Weights of a small GPT-style language model, trained from scratch on English Wikipedia.
Architecture: rotary positions, no biases in attention or MLP, untied embeddings.
Training: 203M tokens, 6202 steps.
MLP neurons of a small language model. Each row is named by its layer, matrix (gate and up: input weights) and neuron, and shows model dimensions 96-223. Each number is 50 + 10 x the weight over its row's rms, rounded and kept within 0 to 99. A neuron's up and down rows have the sign that makes its largest values positive.
Before each neuron's rows, "fires in" lists the words (lower case) most often at its 100 highest values on Wikipedia text that the model never trained on. A number after a token or word is its count.

fires in: "in" 41, "by" 39
L7.gate656:25 68 50 40 34 56 50 39 44 46 58 61 52 56 52 42 49 55 48 45 53 56 57 67 61 43 53 49 43 41 49 56 39 50 55 63 60 35 33 58 41 55 62 48 44 39 53 48 28 48 49 41 77 41 32 47 40 46 57 63 64 51 34 48 67 31 44 49 52 70 55 50 43 53 56 59 48 60 43 57 45 59 59 58 47 46 53 61 51 60 70 57 42 25 40 34 51 73 55 50 52 44 37 60 44 62 37 51 52 61 38 45 47 70 56 32 53 62 59 52 43 58 38 47 53 46 59 45
L7.up656:41 60 50 38 56 42 47 45 55 44 45 56 68 61 40 62 50 66 47 64 46 47 50 56 48 46 53 65 54 66 34 53 40 42 53 51 48 39 70 47 58 56 37 35 45 49 59 44 37 42 59 54 40 52 47 41 43 65 47 68 60 33 44 63 64 61 45 35 46 58 65 53 60 44 42 60 51 50 51 55 59 58 35 62 51 50 48 67 48 56 52 49 38 48 44 58 47 71 51 51 42 63 64 45 27 48 51 54 30 66 51 43 56 46 67 51 45 64 58 57 60 69 67 54 54 50 53 54

fires in: "the" 25, "his" 17, "s" 12, "its" 12, "their" 9, "national" 9
L7.gate113:41 43 48 44 49 46 48 49 39 55 49 39 29 51 43 53 57 55 26 49 38 41 39 50 28 53 33 53 50 61 47 45 50 50 54 52 46 40 54 29 49 48 46 45 48 63 49 42 34 62 36 50 51 47 77 56 52 51 48 53 65 45 50 66 40 55 50 60 50 55 37 46 50 54 52 42 62 40 59 55 68 50 50 39 50 40 62 54 53 64 48 36 52 53 33 39 23 56 43 62 43 52 55 46 60 56 48 48 47 56 74 47 33 45 63 55 39 57 59 61 46 27 45 34 49 48 47 35
L7.up113:53 53 47 64 45 46 47 47 57 54 70 59 54 42 51 53 58 37 57 55 64 49 71 53 46 41 58 36 47 59 66 44 42 39 22 58 51 36 59 50 54 36 63 50 37 63 50 29 47 57 51 42 72 45 66 34 38 51 68 52 47 64 41 50 43 42 38 53 32 47 43 49 48 61 58 66 58 40 56 51 59 44 56 42 55 57 55 32 44 47 52 47 56 55 32 46 46 64 47 62 62 61 53 32 46 43 43 62 52 54 39 49 48 52 45 48 65 25 50 31 63 52 56 33 55 48 66 39

fires in: "the" 17, "s" 17, "brother" 6, "son" 6, "husband" 5, "its" 5
L7.gate596:62 66 32 54 55 53 40 40 54 68 45 54 49 45 55 47 53 45 72 47 44 61 52 59 54 42 54 49 48 46 50 66 51 35 71 44 27 43 37 52 51 44 50 52 35 57 52 57 60 49 41 55 40 47 45 58 48 61 58 49 53 47 45 42 68 46 58 57 51 47 50 36 34 42 46 69 55 30 52 41 54 45 45 47 44 54 43 52 67 66 33 37 51 45 50 26 51 38 46 24 64 48 47 46 74 63 55 69 62 47 45 55 55 37 53 44 43 61 50 68 60 36 47 58 60 41 55 35
L7.up596:26 48 41 49 42 53 53 38 34 62 35 58 48 52 64 51 71 49 29 48 55 44 46 46 52 45 51 54 36 38 63 33 35 31 59 34 56 61 36 63 45 35 58 53 29 80 27 48 50 66 46 54 51 65 56 50 43 33 47 61 53 54 47 63 59 33 44 48 64 49 41 52 53 53 54 51 55 41 62 46 43 31 64 52 32 52 54 40 25 38 40 57 50 36 60 82 38 47 44 59 69 39 63 33 65 49 50 45 46 59 64 54 56 48 57 45 47 60 52 74 61 47 38 30 55 48 35 59

fires in: "was" 21, "is" 19, "it" 15, "can" 9, "remained" 5
L6.gate135:62 52 66 60 48 30 35 41 43 64 59 42 45 62 48 55 26 37 47 66 42 52 62 48 54 77 40 45 54 47 39 47 55 40 49 54 58 65 51 32 47 56 36 35 44 33 48 59 42 49 51 40 43 37 62 30 51 47 44 48 58 48 49 50 57 49 63 45 54 28 51 61 54 41 41 53 45 47 37 44 45 35 40 69 42 57 45 59 45 45 51 53 59 44 37 57 45 35 49 30 51 43 41 38 66 41 63 47 56 43 48 47 42 52 60 58 43 44 41 66 42 51 30 39 43 59 57 42
L6.up135:39 59 48 51 38 62 57 50 44 45 48 55 69 48 66 61 58 39 55 76 44 51 60 54 66 54 53 42 45 56 27 47 48 59 46 21 56 47 49 60 39 46 48 40 44 52 61 40 27 45 45 71 39 49 50 56 36 64 58 52 50 49 27 36 53 60 58 42 53 33 65 53 55 63 47 48 55 38 70 40 45 54 66 47 37 49 29 46 62 66 31 43 52 44 51 71 52 38 60 44 54 56 63 59 49 57 60 47 54 53 49 57 26 63 40 46 56 50 55 55 49 47 51 56 51 51 57 38

fires in: "in" 91
L8.gate28:54 65 32 32 60 24 56 56 67 67 44 29 55 57 64 44 61 24 41 58 42 52 32 69 51 55 51 39 59 44 51 47 55 43 45 64 41 51 54 46 51 41 49 48 41 55 51 43 40 47 48 35 57 42 33 56 62 53 31 57 58 39 57 64 68 55 48 54 57 68 36 41 53 36 66 60 61 49 31 48 66 51 49 53 42 66 57 59 45 44 62 57 33 31 54 29 60 69 51 63 46 64 49 48 47 30 42 43 46 44 57 57 58 42 53 51 51 59 47 56 58 38 34 58 74 58 55 49
L8.up28:56 53 35 50 60 66 55 49 55 51 72 51 67 55 59 55 64 40 42 59 43 54 53 63 66 44 42 43 55 63 57 62 50 56 54 30 49 43 50 48 57 42 61 51 43 57 43 60 44 61 53 36 65 57 58 46 55 58 50 54 56 39 40 54 39 71 48 60 81 49 35 50 62 50 48 50 72 53 54 66 49 51 37 77 63 50 39 72 50 63 52 44 47 37 35 48 59 53 56 60 43 52 51 43 55 35 51 54 50 54 42 43 53 59 48 46 48 54 53 54 56 44 60 73 44 47 72 50

fires in: "of" 26, "under" 17, "and" 11, "former" 7, "a" 4
L7.gate391:60 60 71 39 46 61 37 47 60 52 34 33 49 57 56 58 55 53 39 38 54 32 23 50 52 60 60 42 51 50 51 40 31 49 67 38 69 79 63 66 53 44 59 54 55 54 47 64 75 33 38 58 47 38 55 56 66 55 54 43 37 44 46 46 55 48 47 37 47 45 62 65 43 50 52 63 56 62 39 55 53 35 68 37 49 58 38 47 51 39 56 71 51 36 47 42 58 44 46 49 28 53 48 57 55 34 49 55 54 74 53 65 51 34 59 59 59 53 44 47 59 35 36 44 41 52 62 52
L7.up391:46 47 45 62 38 49 67 57 34 48 45 56 46 48 53 35 42 68 56 58 49 55 47 46 44 55 69 34 58 64 57 40 39 54 42 48 62 62 54 60 60 45 47 41 52 59 32 56 58 56 46 47 34 47 44 58 54 47 50 64 50 55 51 52 60 47 58 39 38 43 60 60 35 41 58 58 41 42 42 48 65 55 49 41 50 70 50 48 54 44 42 82 48 40 45 59 48 55 54 54 39 50 66 68 40 55 39 50 44 57 64 34 48 44 61 28 67 41 60 41 63 42 41 56 50 36 52 58

fires in: "a" 84, "its" 7, "his" 6
L7.gate334:52 46 64 55 51 66 59 60 65 64 67 45 48 48 56 33 64 39 44 45 36 57 44 56 35 45 63 48 56 40 44 53 52 47 65 48 38 33 65 56 32 19 52 41 69 60 50 38 60 35 46 45 43 37 39 65 45 32 47 55 39 45 33 80 55 42 50 53 57 52 38 53 46 50 40 52 49 40 42 49 61 59 51 42 37 50 52 57 24 51 44 55 54 45 46 52 40 40 58 40 41 54 44 52 58 44 62 55 47 51 49 46 81 55 54 51 47 47 30 52 65 48 46 33 56 62 66 49
L7.up334:47 41 63 49 52 46 49 59 44 52 46 58 52 49 28 31 46 28 64 53 70 41 54 56 64 61 42 54 35 66 40 63 59 33 42 35 45 48 62 50 57 55 54 56 33 48 41 54 37 71 43 35 62 42 58 47 42 61 44 53 51 45 36 42 68 47 52 52 39 59 46 61 68 52 65 70 43 48 58 49 66 53 53 48 62 57 30 43 28 47 61 60 62 54 41 46 41 70 48 39 42 52 55 61 58 53 45 46 47 53 28 54 45 64 60 47 42 37 37 61 37 55 52 54 36 41 34 39

fires in: "was" 21, "were" 14, "its" 13, "are" 7, "is" 7
L8.gate105:53 60 37 39 27 62 53 36 39 53 74 56 45 43 41 62 52 46 33 51 52 48 50 42 61 52 55 53 41 53 55 36 54 43 58 70 45 55 51 48 42 67 58 73 57 60 45 43 49 37 55 64 48 33 46 33 58 61 52 45 47 48 26 52 41 56 41 58 38 25 61 50 40 36 55 61 55 57 45 62 38 49 34 46 45 58 50 53 53 78 47 55 53 44 55 65 36 47 61 40 49 42 77 52 47 41 43 69 60 68 53 61 61 58 56 59 41 60 55 54 51 33 39 46 61 57 44 49
L8.up105:53 57 50 53 51 74 38 61 51 59 64 38 41 43 49 60 45 48 43 55 54 58 44 55 60 56 49 51 51 71 47 37 42 37 53 65 69 53 61 61 42 30 46 55 52 36 60 53 45 52 39 42 42 53 33 68 58 53 37 54 44 46 39 52 58 57 68 66 54 63 45 37 32 44 44 63 53 48 71 57 65 51 47 64 48 42 60 45 48 52 50 58 57 54 41 49 37 47 27 58 35 44 40 49 46 65 63 51 44 65 35 33 45 53 65 71 32 47 45 47 42 44 49 31 43 51 76 65

fires in: "is" 61, "are" 14, "also" 10, "was" 5
L7.gate237:57 52 51 52 51 48 50 50 49 46 51 46 51 49 48 41 68 46 52 47 64 68 45 36 43 35 51 40 50 43 38 20 72 45 38 41 60 44 43 63 42 53 55 32 22 47 58 36 48 41 29 45 60 40 54 47 54 60 46 42 53 64 43 40 20 47 48 67 51 53 50 50 49 45 41 62 63 56 55 63 35 43 50 38 47 52 42 68 61 58 61 49 49 47 46 49 49 47 43 14 52 56 45 47 48 40 51 44 55 56 56 43 56 65 52 36 49 48 46 55 51 32 55 58 53 23 63 52
L7.up237:42 46 48 50 41 53 35 59 24 35 49 49 44 59 59 43 36 44 56 47 50 51 37 58 50 45 69 50 55 57 54 36 65 50 58 65 58 54 60 64 43 55 37 46 39 56 45 44 53 54 29 50 49 47 62 48 49 47 47 50 54 58 43 55 44 66 53 50 41 46 44 62 32 45 52 45 49 51 44 44 45 41 51 51 41 72 50 54 65 52 58 42 48 39 37 40 45 36 49 41 40 48 49 44 61 50 65 51 26 46 52 41 28 66 68 37 66 50 41 50 34 57 52 29 51 42 47 49

fires in: "of" 28, "with" 14, "has" 13, "by" 11, "from" 7, "and" 7
L7.gate520:43 33 28 43 36 29 44 46 40 57 38 43 58 50 54 40 47 44 55 34 59 48 45 44 37 60 55 49 45 63 44 36 44 46 40 59 60 48 54 51 36 48 43 38 52 42 60 43 63 42 54 33 44 51 35 49 62 44 71 51 33 54 23 61 53 44 51 39 61 44 61 47 74 44 57 64 48 55 62 50 45 36 52 55 45 56 64 72 61 51 54 45 69 54 41 52 49 41 52 46 69 44 56 44 63 53 63 53 58 37 39 62 54 52 56 59 43 36 40 49 49 38 41 37 41 60 56 54
L7.up520:32 47 44 39 32 38 47 38 49 42 37 49 53 68 55 48 45 43 49 51 65 53 54 41 53 47 64 73 43 39 49 48 61 60 32 57 48 52 49 39 51 57 35 43 52 46 43 55 37 35 59 43 51 63 50 48 69 37 51 50 36 54 52 60 59 36 52 37 54 34 40 47 64 50 43 65 48 72 40 41 40 54 59 36 53 38 56 59 54 51 35 51 43 62 43 50 55 53 37 49 53 54 53 51 52 41 42 53 51 48 56 54 58 60 56 68 38 61 49 40 54 53 62 40 27 47 62 45

fires in: "at" 31, "to" 21, "in" 17, "for" 7, "under" 5, "on" 4
L4.gate118:49 57 51 44 55 47 36 38 61 54 48 49 45 42 49 53 63 58 57 59 68 42 33 53 60 43 68 43 44 62 67 60 32 52 42 32 49 50 56 53 38 48 78 54 59 56 32 47 63 68 44 53 76 52 44 45 71 64 45 28 53 63 37 52 46 56 44 56 42 54 29 53 57 57 32 49 32 57 57 62 40 69 47 49 54 48 57 53 51 55 53 43 41 58 51 43 49 52 45 46 56 40 37 58 51 59 28 42 47 70 50 43 73 45 43 44 50 51 46 53 53 42 51 43 54 46 55 54
L4.up118:54 70 44 54 51 40 58 55 52 55 37 46 26 55 37 39 58 40 40 39 45 57 45 69 52 44 36 49 36 63 51 49 40 34 52 50 48 42 45 66 56 49 59 56 42 32 45 59 57 59 41 50 50 52 50 53 46 55 33 54 53 49 49 70 46 66 41 49 43 59 61 54 42 49 64 73 48 41 55 54 56 53 50 44 47 51 41 73 57 53 71 54 63 31 40 44 58 49 49 47 45 58 51 56 56 37 32 42 35 35 57 31 45 34 70 41 36 45 48 43 70 74 50 24 65 36 54 57

fires in: "was" 34, "be" 12, "were" 10, "is" 7, "are" 7, "also" 5
L8.gate444:58 56 33 49 49 43 29 47 64 51 40 46 40 48 52 38 52 48 53 38 50 43 43 38 63 49 40 37 56 46 59 27 56 60 43 60 56 53 26 41 63 37 66 40 40 64 52 65 50 56 45 52 44 32 70 51 52 45 43 33 65 43 51 53 41 34 59 42 53 32 44 49 46 58 48 52 50 37 49 64 42 44 51 53 62 46 59 56 27 42 50 55 45 58 49 40 56 55 34 45 66 44 44 49 38 42 47 51 38 55 53 57 51 58 60 46 41 55 31 69 60 55 43 50 54 42 55 66
L8.up444:36 34 24 64 52 55 36 53 66 46 46 50 59 53 63 40 49 42 57 64 53 43 40 56 47 65 36 40 51 47 43 53 31 43 46 29 61 44 48 48 28 58 59 50 36 40 45 48 42 52 60 43 25 41 61 54 62 60 48 61 56 54 51 37 37 56 38 49 33 73 41 69 66 40 43 39 71 40 52 36 49 55 38 46 45 58 51 48 59 52 57 28 43 42 50 63 61 45 53 41 50 51 52 49 59 36 72 48 43 55 49 46 51 30 56 48 39 44 60 44 63 51 35 39 60 51 46 51

fires in: "of" 44, "for" 6, "a" 4
L7.gate457:46 57 58 63 56 57 59 54 62 50 79 30 49 61 50 68 54 48 48 44 46 55 48 56 37 37 65 54 53 43 64 51 41 40 69 46 51 80 59 59 31 64 61 37 59 63 42 63 54 45 51 49 37 38 55 53 69 52 38 38 54 52 45 50 46 55 61 42 58 51 57 59 54 51 51 53 49 37 53 44 52 48 61 43 45 49 41 51 53 53 63 46 34 43 49 48 41 44 61 49 52 56 64 61 56 20 48 42 64 44 64 58 43 58 65 54 37 57 58 49 55 59 59 55 64 51 65 65
L7.up457:45 53 64 68 64 51 57 48 68 52 57 61 47 60 45 71 56 47 45 53 51 45 52 70 23 61 65 43 48 50 66 51 29 31 56 28 32 52 61 44 71 63 63 32 47 59 41 59 65 51 62 44 56 62 41 49 58 53 39 42 33 47 47 58 55 69 60 40 56 59 64 49 52 43 50 66 51 34 58 49 58 48 47 35 52 35 61 48 44 62 53 57 50 40 51 58 50 44 55 58 37 47 44 55 59 34 42 48 65 55 48 52 58 50 61 44 53 47 45 49 46 52 44 61 60 41 66 48

fires in: "at" 28, "under" 12, "on" 11, "upon" 5, "atom" 4
L7.gate504:54 51 61 50 37 35 39 41 38 54 42 44 45 49 42 48 54 40 55 49 50 66 43 57 58 40 67 77 45 52 51 67 56 43 57 50 48 54 59 43 52 61 57 55 50 46 55 33 51 69 54 35 41 40 57 56 55 39 42 68 61 47 24 66 55 54 51 53 51 66 49 61 38 43 27 47 31 64 55 45 37 28 29 62 59 43 49 56 60 51 54 60 48 44 28 45 67 57 48 37 56 56 45 45 31 51 55 51 39 45 33 47 54 36 61 55 53 71 48 35 48 64 59 37 48 54 65 59
L7.up504:59 60 43 45 64 43 56 72 67 58 46 53 39 66 52 65 38 59 43 52 53 26 53 44 42 31 54 56 28 55 62 46 57 50 51 38 65 46 56 62 52 62 50 49 52 39 39 68 43 55 33 64 52 58 46 47 51 32 55 56 48 63 55 30 57 55 31 51 53 66 56 54 65 40 58 48 71 53 60 60 28 63 55 51 58 43 62 43 45 53 63 55 51 28 40 48 46 49 55 44 70 62 44 50 52 42 33 38 55 49 48 43 50 50 51 43 56 52 49 44 49 59 54 37 49 43 45 40

fires in: "in" 42, "at" 12, "by" 10, "upon" 6
L7.gate217:66 58 27 49 36 45 43 48 42 73 45 46 38 48 35 43 47 49 53 43 68 50 47 49 64 50 55 59 58 57 60 65 52 43 53 59 57 45 52 49 39 34 50 54 55 53 38 45 48 60 23 67 64 52 41 43 55 54 40 77 40 45 59 85 62 47 45 48 51 58 50 41 57 31 42 40 37 51 53 56 55 60 48 71 48 67 49 51 40 51 38 56 29 52 40 49 43 51 49 65 50 40 53 53 56 43 47 57 42 30 43 20 59 66 43 50 42 54 35 38 65 56 53 45 46 35 48 47
L7.up217:72 58 41 48 51 75 39 54 61 66 44 43 45 53 58 42 35 38 62 42 47 52 44 56 53 31 50 50 54 52 53 37 52 45 55 60 52 62 70 52 47 44 51 54 54 23 42 44 54 57 44 47 62 48 46 57 78 36 34 52 42 49 48 70 26 41 63 61 60 66 69 55 57 49 59 38 47 54 41 49 48 67 53 59 52 52 36 53 51 68 75 55 57 47 32 43 49 44 37 59 38 43 53 55 62 56 38 51 48 42 55 34 61 56 45 53 53 53 46 39 55 50 69 53 32 50 45 46

fires in: "of" 40, "to" 28
L4.gate30:46 54 40 70 51 57 53 45 54 52 49 46 51 60 40 50 70 44 42 47 54 45 45 45 39 56 43 60 54 38 54 39 32 39 54 51 47 73 51 47 47 49 47 52 40 42 46 37 52 47 61 45 42 34 47 73 74 53 42 64 46 60 56 47 55 57 47 54 39 63 38 32 47 32 59 31 57 63 49 49 41 62 29 37 55 52 35 45 61 51 47 57 55 45 54 53 43 44 37 71 47 57 47 46 60 61 28 42 49 62 59 38 56 62 57 43 56 57 51 49 46 57 37 51 36 30 62 55
L4.up30:48 33 53 53 50 56 56 44 38 65 44 42 60 61 50 42 51 50 66 46 63 55 43 44 33 48 40 68 54 45 41 67 41 33 52 34 47 64 41 58 50 54 36 52 58 65 46 30 47 51 65 44 64 35 38 61 62 47 65 52 20 51 36 48 53 47 43 43 55 55 52 42 58 44 56 36 71 54 40 28 63 64 41 41 53 41 48 73 62 60 41 56 43 44 51 61 51 42 49 51 35 41 58 38 42 53 56 37 50 63 41 53 55 56 68 38 60 53 34 37 56 50 45 47 56 45 60 64

fires in: "in" 75, "on" 10, "under" 4
L4.gate664:68 54 43 65 43 48 54 50 53 72 52 54 41 57 39 41 51 67 44 58 47 56 41 64 41 46 62 77 53 47 53 50 67 51 46 45 57 17 49 50 44 49 37 45 69 64 63 45 46 52 50 32 47 51 48 53 55 51 45 51 43 53 51 61 55 73 42 51 47 55 69 50 59 42 41 49 28 60 50 47 64 56 37 64 53 48 67 63 43 57 57 44 44 36 42 35 34 43 46 59 34 46 41 76 59 59 54 64 50 57 52 45 44 46 56 64 66 47 54 48 60 44 52 31 47 44 61 44
L4.up664:51 53 50 50 58 31 39 61 53 45 45 47 58 39 46 60 43 46 64 55 45 24 48 34 49 40 45 28 32 72 66 47 43 49 47 46 70 30 45 43 48 45 58 47 33 46 17 39 64 52 30 58 59 60 43 54 53 49 42 61 54 48 58 64 52 50 39 36 60 49 36 53 46 31 60 61 54 52 48 58 35 46 55 56 48 58 57 50 54 51 46 65 55 41 38 41 61 66 57 51 57 66 61 51 58 40 36 56 50 46 39 57 71 44 66 36 42 69 54 49 62 57 49 56 54 42 46 53

fires in: "to" 31, "by" 18, "for" 15, "after" 9, "on" 8, "with" 6
L8.gate608:47 41 35 54 62 48 68 54 61 64 55 69 60 51 55 31 51 46 54 62 50 59 49 41 52 49 59 44 54 47 67 26 58 63 67 47 52 54 52 58 55 48 43 46 33 19 50 43 53 59 53 38 52 39 46 67 65 42 53 60 58 60 29 42 33 50 47 34 61 62 64 64 67 53 68 51 31 68 74 56 42 62 52 53 45 36 76 74 49 53 59 41 55 55 53 47 45 43 52 36 51 63 33 49 60 32 40 51 56 57 32 66 73 46 34 52 66 36 37 48 57 42 42 52 46 50 47 52
L8.up608:28 49 52 47 65 67 41 45 24 58 59 52 44 58 38 70 54 50 55 61 60 33 59 43 52 47 63 62 51 53 58 64 27 52 54 41 52 53 52 47 46 59 61 53 39 40 50 61 41 53 47 48 48 26 47 56 60 54 39 54 46 50 42 64 43 66 54 49 49 50 38 38 46 55 40 50 47 63 56 49 46 53 54 40 52 48 53 58 38 47 55 52 52 47 39 48 41 41 57 38 47 56 38 72 40 45 45 65 34 42 42 32 53 48 49 48 30 69 57 45 49 57 64 36 48 47 35 38

fires in: "took" 18, "in" 16, "through" 12, "takes" 7, "taking" 4
L4.gate367:53 50 56 40 42 40 48 46 61 48 46 51 35 70 53 42 41 50 50 60 38 39 49 64 34 42 42 43 59 60 53 45 31 35 60 53 31 62 51 61 64 45 55 29 40 41 51 41 49 60 72 49 51 39 31 48 49 42 46 47 39 33 58 56 44 62 49 54 54 47 32 51 40 37 61 54 70 48 65 50 66 70 52 53 56 57 33 55 73 55 37 47 45 35 54 49 62 57 47 47 48 72 36 46 59 51 58 50 43 53 53 44 39 69 54 46 52 52 59 49 73 48 53 56 43 61 40 60
L4.up367:44 58 52 47 52 39 47 52 62 50 65 53 48 53 51 59 50 45 59 45 55 42 38 59 48 38 38 44 44 48 44 64 42 53 44 57 35 37 52 65 49 36 49 43 40 37 37 44 61 61 64 61 73 39 31 50 57 52 48 55 39 42 53 31 44 74 62 54 55 54 33 43 48 34 51 67 49 42 59 55 57 63 50 65 63 47 57 58 46 42 63 36 45 44 41 61 69 58 63 43 50 58 55 71 56 56 34 42 65 31 46 48 52 51 52 48 56 52 57 53 48 40 61 47 57 40 39 58

fires in: "after" 20, "during" 17, "for" 14, "of" 8, "upon" 6, "before" 5
L4.gate281:28 62 29 36 50 59 40 38 60 50 50 57 49 43 63 43 58 57 60 57 52 52 44 55 57 66 40 51 39 44 72 49 48 63 47 50 54 69 58 61 59 59 52 49 55 61 61 64 56 53 73 45 57 55 47 56 41 66 48 65 31 52 53 39 48 44 48 50 56 56 47 35 57 53 51 41 40 58 58 59 39 56 60 52 48 56 74 50 63 56 49 50 55 40 60 72 49 50 60 57 46 51 66 46 56 79 50 49 43 53 23 39 75 49 52 57 61 65 44 60 79 62 44 60 41 41 41 59
L4.up281:27 70 45 37 51 57 47 60 52 53 58 62 39 47 70 35 48 52 52 49 66 35 57 54 44 44 37 43 61 54 53 55 39 31 49 59 50 47 53 60 54 48 50 59 61 59 48 31 66 24 49 54 35 38 30 68 50 45 61 54 41 69 47 30 58 56 58 47 58 64 50 30 51 42 56 48 40 50 42 42 39 64 48 63 48 55 74 66 49 45 40 32 44 39 59 50 46 51 67 53 59 38 64 63 61 61 40 61 50 45 48 67 71 44 46 54 69 61 33 54 46 53 59 42 40 47 39 39

fires in: "was" 22, "a" 16, "as" 8, "an" 7, "became" 5, "is" 4
L8.gate9:60 54 55 49 35 38 56 55 38 47 54 66 58 41 47 59 47 53 52 76 50 52 65 42 57 57 52 56 34 37 43 34 62 34 46 44 53 67 53 66 36 49 55 51 50 69 35 53 55 42 28 41 38 49 40 52 52 70 51 45 48 56 42 45 40 44 46 61 41 45 59 50 44 54 52 48 64 55 56 51 63 46 70 54 40 56 56 44 48 54 71 66 46 52 52 68 45 51 45 42 39 55 42 47 55 44 36 41 51 54 66 55 46 58 56 55 56 60 45 48 56 34 44 53 41 50 36 56
L8.up9:35 62 47 64 43 62 70 33 62 59 49 61 58 56 53 73 52 47 53 79 59 46 54 55 66 20 58 50 39 55 39 36 48 57 54 65 67 56 50 26 45 49 56 48 48 57 33 65 49 50 46 47 42 48 52 59 58 42 48 44 41 48 46 34 41 53 65 42 42 47 57 54 42 49 46 52 60 60 49 53 60 44 47 53 52 79 42 48 68 69 56 61 59 63 56 67 49 48 49 45 46 45 52 39 56 51 44 39 58 52 45 45 45 60 46 57 31 51 38 55 50 50 45 40 56 54 58 54

fires in: "a" 30, "an" 16, "former" 4
L7.gate116:74 68 39 65 45 44 41 47 45 45 41 43 57 49 47 50 46 52 33 29 58 41 51 55 46 55 41 57 43 57 49 48 49 40 43 57 54 70 46 32 41 41 58 56 45 56 43 44 48 53 61 44 11 76 42 49 58 50 53 56 52 53 54 70 48 61 34 62 48 53 68 46 57 39 42 45 46 71 29 54 47 53 55 38 54 35 52 43 44 51 48 67 63 63 49 67 42 64 34 60 61 61 49 40 63 47 37 63 64 48 40 56 66 47 53 60 45 37 60 71 39 60 50 57 34 57 61 29
L7.up116:44 40 58 55 39 52 64 54 38 45 45 49 45 46 47 54 60 49 53 45 56 54 52 27 43 43 59 48 37 51 41 23 46 58 57 47 62 42 33 60 67 48 35 43 50 68 49 59 67 33 44 52 60 47 41 45 42 47 43 59 55 46 51 61 56 50 52 51 52 52 49 56 51 44 70 48 62 45 50 61 37 56 56 29 55 72 47 48 37 48 40 61 35 32 57 64 57 56 63 56 44 45 52 47 34 57 46 34 69 53 62 59 66 61 47 51 44 49 44 23 55 18 52 69 38 46 49 63

fires in: "of" 26, "to" 16, "a" 6, "rehabilitation" 6, "from" 5
L6.gate290:50 36 55 44 34 67 41 35 38 49 42 52 63 46 57 63 65 50 48 64 66 46 44 38 51 54 64 54 69 49 46 50 38 37 45 49 50 63 41 61 57 61 35 67 58 46 75 57 47 38 52 29 56 42 44 44 49 47 41 39 56 53 62 50 41 42 34 54 41 52 66 70 54 46 45 51 57 60 50 59 63 63 49 40 68 54 32 59 47 50 39 52 37 42 63 54 53 45 34 39 52 46 53 43 55 50 52 43 41 54 85 39 72 56 58 46 50 52 55 51 61 55 48 58 45 65 56 43
L6.up290:48 34 43 55 32 65 52 49 43 54 50 54 61 38 49 44 58 65 45 61 43 46 54 44 46 56 48 70 41 56 40 34 60 37 72 56 30 47 36 44 53 56 56 37 57 57 40 65 50 48 61 48 72 46 42 36 40 63 57 56 30 49 56 42 46 56 49 41 69 54 54 67 65 52 31 42 32 72 59 60 48 55 50 30 57 38 60 51 35 48 49 49 54 50 69 68 57 53 63 44 59 57 44 39 47 41 54 58 34 53 70 40 50 64 61 49 48 56 42 50 67 64 46 60 56 52 47 49

fires in: "was" 35, "that" 17, "is" 12, "a" 8, "were" 6
L6.gate299:51 72 41 46 52 21 52 56 64 55 69 54 54 58 52 58 56 48 49 65 65 46 46 49 51 40 60 54 55 48 48 53 56 58 46 46 39 65 72 42 47 45 57 61 66 33 35 55 55 57 44 40 59 41 62 38 61 41 50 54 49 55 33 51 51 39 49 44 43 55 59 44 41 42 39 65 65 48 37 65 57 41 36 64 51 38 37 50 46 59 71 69 40 46 44 62 69 55 63 32 58 49 39 53 69 45 54 54 40 68 71 50 64 67 41 54 52 47 23 40 43 45 50 31 62 56 30 54
L6.up299:67 48 62 47 58 53 36 37 51 43 35 50 40 63 53 66 53 50 38 51 45 44 74 42 62 51 59 47 43 59 34 48 61 35 63 62 59 63 35 41 53 54 46 38 65 53 60 40 28 63 49 37 54 39 36 49 39 56 49 51 65 34 48 53 48 69 41 40 43 62 47 48 47 56 53 56 51 54 42 54 43 53 58 48 57 61 43 38 41 38 46 31 45 57 47 41 50 51 56 32 40 26 58 51 51 47 57 41 66 56 37 42 35 23 60 58 35 42 58 53 34 58 62 40 49 57 56 47

fires in: "s" 75, "upon" 6
L4.gate203:53 43 53 34 51 63 62 48 48 58 50 45 44 38 61 45 60 55 68 63 39 56 61 44 52 56 53 47 46 45 52 42 59 52 50 62 58 59 39 56 51 50 58 57 57 61 49 36 35 40 22 46 36 50 45 50 36 49 54 45 35 49 56 59 54 56 45 30 56 37 40 44 46 42 42 37 63 63 51 50 56 40 47 65 48 41 51 48 37 61 38 45 55 63 35 48 59 63 47 38 44 60 61 40 44 50 56 57 46 52 49 41 68 53 44 53 54 61 47 73 38 47 48 62 43 47 41 52
L4.up203:43 52 36 53 47 45 48 47 38 49 55 50 32 38 67 46 32 39 32 56 52 59 59 64 57 51 63 52 55 45 28 48 49 56 49 47 62 65 31 40 48 48 51 48 51 65 45 56 22 47 63 42 61 47 57 67 43 50 49 65 55 35 59 32 48 30 45 45 54 40 53 45 62 51 44 46 58 57 60 44 65 45 38 38 53 54 52 51 67 55 39 44 66 33 52 55 45 40 51 52 57 60 33 41 37 55 26 59 43 72 47 67 55 52 62 67 49 57 43 42 58 44 54 45 47 42 52 51